Weights of a small transformer language model: a variant of Muon for these matrices, 216M tokens.
MLP neurons of a small language model. Each row is named by its layer, matrix (up: input weights; down: output weights) and neuron, and shows model dimensions 128-191. Each number is 128 + 32 x the weight over its row's rms, rounded and kept within 0 to 255.
After each neuron's rows, "fires on" lists the tokens most often at its 100 highest values on Wikipedia text that the model never trained on.

L10.up762 [170 135 143 144  99 119 131 110 157 123 153 116 151 159 142 120  87 141 158  64  86 100 170 140 147 102 142 171 164 124 135 135  79 105 138 206 166 105 134 133 140  97  99 153 100 172 137 144  69 107 142 129 113 103 139 101 153  91 126  75 116 120  92 104]
L10.down762 [181 140 114 153 146 132 136 107 147 108 143  56 157 153 120 115  83 146 110 135 169 167 204 155  97 153 100  60 118 147 140 103 146 160 149 167 135  93 119 103 178 126  83  78 111  77  99 151 119 152 138 159 185 100 133 129 200 158 160 110 106 113 119 125]
fires on: "ot", " k", "ag", "ter", "ul", "ur"

L5.up885 [167 136 160 109 182 145 124  75 138 104  88 148  75  63 124 159 110 108 141 142 149 130  97  65 116 138 133 170 127  80 129 101  96 178  97 160 177 175 155  84 128 116 121 158 149 169 146 125 126 140 130  95 187 170 113  91 127 100 122 111 134 110 167 124]
L5.down885 [161  93  55 123 108 161 107 175 118 124 166 126 135 135 172 135  96 134  91 227 147  75  77 156 132 123 153 135 151 143 105 108 134 148 166  92 137  87 160 109 124  88 121 118 162 145  78 140 117 131 121 143 136 139  79 133  76 125  80 131 135 154 104 132]
fires on: "f", "t", "w", "b", " t"

L5.up463 [110  71 145 136 147 161 110 134 102 101 131 106 115 133 118  95 148 127 152 107 107 128  82 114 121 123 162 159  71 141 123 153 208  89 195  82 163 183 116 146  63  93 118  51  92  85  82 148 100 168 171 139 109 119 112 107 128  91 131 212 133 142 176 108]
L5.down463 [ 87 108 124  91  82 117 102  76  77 170 149 110  83 115 119 116 169 118  87 150 104 155 165 118  93  65 182  98  95 158  72  83 144  87 107 123  83 147 125 162 130 126 140 124 160 158 109  91 192 156 106 148 108 122 147 176  82 123  91 118 165 177 143 149]
fires on: "c", "h", "v", "f", "ic", " H"

L10.up127 [110 115 105 145 154 106 115 100 105 113  92 115 154 169 149 118 123 129 121 117  93 183 158  97 146 114 150 131 104 133 134 112  90  68 108 131  91 143 102 156 144 143 142 105 211 136 123 139 165  99 140 129 152 161  91 156 117 146 164  85 114 124 185  65]
L10.down127 [160 138 128 175  72 132 124 131  72 121  70 126 104 106 132 132 122 159 181 188 160  99 140  96 149 189 112 154 111 147 111 130 144 106 138 179  74 103 105 145 130  99 112 118 117 220 118  98 168 125 148 153  66 134 155 109  77 141 198 126 158 162 112 108]
fires on: "re", "e", "ies", "us"

L3.up136 [159 126 143 159 107 138 196 148 164  80 106 150 106 101 154 185  63 130  99 149 133 135 132 174 125 118 179 153 104 126 111  85 120 149 188 158 148 123 133 140  76  86 101 106 131 129 102 154 118  93 106  78 100 125  67 208 198 185  87 118 153  92  91 138]
L3.down136 [147 138 122  78 140 186 105 101 121  84 198  70 109  92 110 115 128 184 118 161 136 122 160 128 120 106 140  96 166 135 147  94 124 154 148 102 139 158 167 169 186 111 114 103  80 151  89 126 204  93 152 113 114 142 113 117  88 143 105  98 183 107  90 153]
fires on: "al", "h", "ul", "at", "as"

L11.up142 [115 109 147 115 169  84 136 163 105 100 107 121 132 122  78 198 226 122  96 169 150  96 123  87 163 151 133 157 126 146 151 113 126 114  81 136 166 125 110  78 124 161 138 103 107 160 110  89  92 116  81  98  71 152 136  96 183 146  76 104  99 121 114 106]
L11.down142 [ 97 173 121 101  77 198 121 158 167 152 105  72 159 108 130 178 131 149  91  99 144  68 150 107 145 164 145 203 140 175 184 148 128  99 158  84 155 106 134 207  91 186 140 118 149  89 153 127 124 134 111 101  84 176 123  88 190 173 102 132  93 109  71 149]
fires on: "ed", "ur", "1", " was", "g", "e"

L11.up221 [134 128 105 144  37 183  91 125 150 171 131 149 176 151 137 149  86 155  82 152 118 121 153 115 121 140 214 144  75 180  99 132 144 102 151 130 134 216  94 178 109  78 190 183 182 112 121 141 136 126 149 109 146 147 138  87 141 166 102 134 190  92 149  97]
L11.down221 [135 167 132 181 123 127  63  91 128 161 136 138 124 116 128 110 135 149 118 191  87  48 127  74 113 108 142 116  56 170 194 105 187 127 146 154 160 124 102 153 114 146 168 170 161  84 117 145 135 162 101 127 116 186 136  91  95 160 156  86 137  84  84 118]
fires on: "th", "ear", "ay", "h", "b", "ary"

L11.up465 [ 77 123 120 193 103 114 125  93  94 101 163 102 139 174 147  82  88 155 147 114 175  83 165  43 132  96 107 145 114 163 106 173 209 132 176 134 177 176 123 130 109  64  53  81 129 168 141 136  93  90 125 139 117 117 161  70 116 199 156 201 113 118 119 153]
L11.down465 [ 69 107 159 120 151 149  91  89 125 161 180 153 142 100 129 147 151 152 124 172 148 104 146 127 131 138 148 135 171 134 103 170 182 142 152 130 122 130 140 163 109  62 123 161 116 170 165 106 101  59 170 157 144 194 137  89  91  42 119 142 124 147 135 152]
fires on: "er", "p", "ic", "c", "ri", " V"

L6.up584 [143 163 103 153 179 163 115 108  94 130 129 119  98  94  75 131 193 123 152  80 115 115 157 182  47 122 121 101  89 151 130 115 172 120 132 111 139 142 204 120 160 105  84 127 187  87 129 117 200  93 110 116 126 162 138 144  30 140 128 153 177 154  58 142]
L6.down584 [ 88 117 164 164  94  82 161  76 165 154 120 148 155 154 152 124 114 113 144 135 115 153 114 147 180 160 122 156 191 121 139 135 129 139 171 132 134 117  65 128  96 170 105  79 102 137 120 115 103 120 128 138 156  83 124  85 153 123 137  88 131  84 135 124]
fires on: "en", "th", "d", "er", "s", "ed"

L5.up849 [150 109  84 103  90  85 133 120 118 140  70  62 139  67 109 139 129 158 123  98 126 158 124 123 125 137 114  95 113 148 112 112  87 163 108 127 170 100 131 109 213 126 195 137 184 184 126 121  58 139 115 120  98  99 130 129 157 147 112  77  88 173 100 103]
L5.down849 [ 93 164  94 132 152 136 153 130 117  95 141  72  95 103  94 148 138 212 171 143 145 133 221 196 199 134 116  84 110 134 134  96 110 146 127 127 124 108 100  86 120 101 149 157 128 115 140  75 142 110 102 143 100 132 146 101 146 125 148  93 156 105 102 123]
fires on: "ing", "ent", "a"

L5.up378 [163 115  99 123  79 165  98 144 193 104 177 137 154 115 128 111 132 196 120 102 183 105  66 113 112 128  56 147 128 149 119  65 126 116 136 164 145 122 101  78 154 114 142 149 155 150 128 126 121 158 140 156 173 159 163 124 156 147  95  94 161 142 128 140]
L5.down378 [112 126 130  75  86 137  97  88 152 155 140 116 123 151 137 111 156 150  99 163 144 106  97 134 156  83  89 148  97 152  97 145 146 144 116 104  93 120 149  53  74 111 129 174 200  99 158 129 130 194 155 146 132 151 126 154 135 104 125  91 152 169 135 180]
fires on: " from", "y", "ear", "b", "us", " by"

L2.up251 [117 152 111 134 136 122 142 117  73 172 137 175 122 155 116 117 188 112  90 158 119  61 122 151 175 120 117 127 163 121 115 155 106 135 135 130 145 159 187 131 151  89 104 126 170 144  89 140  36  98 125 125 116 124 133 104 139  61 139 131 113 116 138 108]
L2.down251 [101  83 164 138 140 121 132 149 138 101 141 119 130 148  95 162 148 119 155 130 151 152  72 118 147 174 129 167 154 189 138 111 153 115 135 100 176 170  98 118 125 110  96  94 110 139 147 125 151 138 175 122  86  87 106 116 154 136 183  80 115 180 143 179]
fires on: "r", "w", "est", "ue", "n", "um"

L9.up318 [126  56 142 108  87 164 150 120 181  92 154 137  99  93 131 120  92 158  67 181  94  94  94 126  67 123 119 115  92 140 114 127 173 113 130 167 135 186 119 159  86 121 134 163 136 130 111 119 130 145 120 112 144 173 102 146 212 174 133  80 163  71  71  87]
L9.down318 [103 146 152 117  90 163  71 136 129 162  89 119 131 108 159 127 145 116 110 122 119  75  92  92 156 125 159 155 106 153  88 207 129 118 100 154 129 153 109  88 102 144 144 170 122  71  96 145 159 123 132 131 115 102  67  79 184 159 115  91 133 164 141 140]
fires on: "y", "h", "us"

L9.up829 [127 164 156 123 164 159 153 115 149 130 107 145 120 100 104 190  95 135 152 135 136 148 105 104 134 129 109  62 114  74 101  99 126 181 100 105 142 109 112 143 164 175 177 185 214 126  77 161 154 140 103  48 161 205 147 105  86 145  41 129 117 151 152 128]
L9.down829 [109  89  67  96 158 161 128 124 174  44 138  56 152 148 105 155 162 120 105 118 109 112 135 127 146 120 113 141 140  81 151 146 141 143 110 125 130  69 116 135 140 146  71 129  89  86 159 125 106  49  84 196 164 170 131 124  92 171 103 132 124 180 117  98]
fires on: "t", "ent", "or", " th", " t", "ou"

L11.up28 [143 116 122 134 171  77 106 125 108 129 163 163 115 152 134 133 143  93 141  77 100 125 176 165 158 141 188 129  88 159 113 141  41 151 125 123 105  78 122 188 139 137  88 111 153  74 103 119 159 173  94  89 134 129  75  83  92 161 161 129 150 150  65  93]
L11.down28 [105 164 165 119  92  91  75 147 150  92 120 150 136 118 111 146 157 167  77 123 164 138 130 117 100 165 142 103 116 164 189  52  85  99  62 119 122 134 122 138 153 176 182 169  94 132 139 177 174  97 135 119 183 137 103  56 212 174 153 138  96 116 102 104]
fires on: "n", "in", "3", "4", "id", "9"

L5.up534 [ 72 139 155 168 103 110 140 151 136 114  88  93 141  97 172 121 109 154 139 121 142 173 108 122 183 164 101 103 121 153 162 142 105  66 112 146 153 107 121 123 153 147 127  75 117 118 145 163 184  96 166 139 109 154  65 137 100 145 158  81  89 140 145  35]
L5.down534 [157  77 141 164 155 135  63  92 148 123 149 116 132  37 156 137 103  63 120 171 113 192 170  97 115 120 126 107 133 209 192 109 142 135  88  81 139 122 156 111 118 113  90 145 138 159 164 109 139 124 137 136  75 164 137 111 172 117 160 116 165 106 186 159]
fires on: "e", "ran", "le", "re", "ic"

L6.up86 [114  74  96 171 145 102  71  98 108 144 139  90 102 150  31  61 151  57 147  80 100 157 129 116  94  81 177 123 160 154 149 106 160 101 150  91  70 130 194 114 131 101 140 167 136 110 120  78 152 187 155 136 121 170 156 228  90 123 114  95 125 170 124 147]
L6.down86 [151 162 135 112  92 144 139 147 135 138 135 150 128 157 138  84 180 137 150 151 180  93 107  94  93 114 125 114  74  72 137 147 119 228  96 133 151 126 123 163 122 134 125 111 125 131  91  94 114 178  84 125 163  56 144  62 133 138 122 154 158 138 149 199]
fires on: "ly", "ed", "en", "all", "h", "st"

L2.up729 [153 144 156 134 137 122  84 165  96  86  54 119 117 128  96 126 156 146 152 105  85 146 122 102 163 134 162 122 117 145 101 132 112  90 153 117 146  93 109  76 156 163 142 113 142 207 114 135 140 177 126  70 118 188 159 128 141 130  75 101 111 177 118 131]
L2.down729 [109 175  98 131 154 129 129 146 145 138 126  56 123  79  94 164  96 122 142 118 112 132 171 129 161  84 176 172 122 170  96 120 164  99 167 148  85 112 138 115 115 125 149 117 164 147 106 164 104 134  93 131 191 118 114 102 103 138 108 125  68 117 175 112]
fires on: "ing", "ent", "ed", "1"

L3.up500 [137  45 133 137  79 201 124  86  84  70 103 106  69 105 145 102 115 175 143 114 125 168  94 133 144 112 117 140  67 136 110 122 141 170 119  93 151 180 165 129 149  87  84 156 133 123 133 149 141  86 141 149 177 146  70 109 186 148 140  75 123 145 137 114]
L3.down500 [122 128 120  66 150 143 126 132 135  90 103  92 119 132 183 165 118 143 104 115  81  61  80 113 107 122 134 147 180 122 154 135 126 140 137 124 169 141 113 100 128  92 102  92 127 107 100  98  82 178 130 147  86  75 160 121 158 137 162 126  75 112 114 186]
fires on: "a", "h", "r", "ish", "is", "er"

L5.up118 [150 136 141 157 150  68 148 151 128 104 130  96 123 180 150 116 116 135 128 112 133  70 112 147 101 108 128 138 122 159 131  62 132  88 148 212  88  81 165 152 155 138 120 138 136  81 125 105 148 156 127  82 106 104  93 105 155 139 144 116 133 110  96  75]
L5.down118 [159 129 137 153 134 114  68  87  90 134  80 170 105 115 176 122 108 111  87  85 102 101 142 119  88 138 130 150  90 109 133 120 125 103 129 125 103 180 141  70 125  90 164 119 122 108 144 113 141 163 134  88 113  86  90  96 116 123 122  79 139 127  79  72]
fires on: "P", "ed", "id", "ak", "in"

L9.up499 [ 99 108 120 119 142 118 129 158 124 109 162 144 121 147 119  88 131 121 223 170 132  98 108 163 112  75 111 138  81  86  77 149 198  98 163 109 123 139 120 143 106 136  96 103 143 116 114 153 148 108 132 112 107  89 184 141 133 114 116 182 111 111 130  65]
L9.down499 [ 67  77 136 152 120 149 179 145 120 194 123  74 110 126 108 126  85 106 108 160  82 129 103 119 136 119  94 104 101 152  66 150 116 120 157  89 112 110 128 113 152 115 114 146  72  97 148 189  95 165  93 197 130 124 141  79  61 148  76 126 152  96  64 161]
fires on: "p", "c", "ep", "g", "oc", "ic"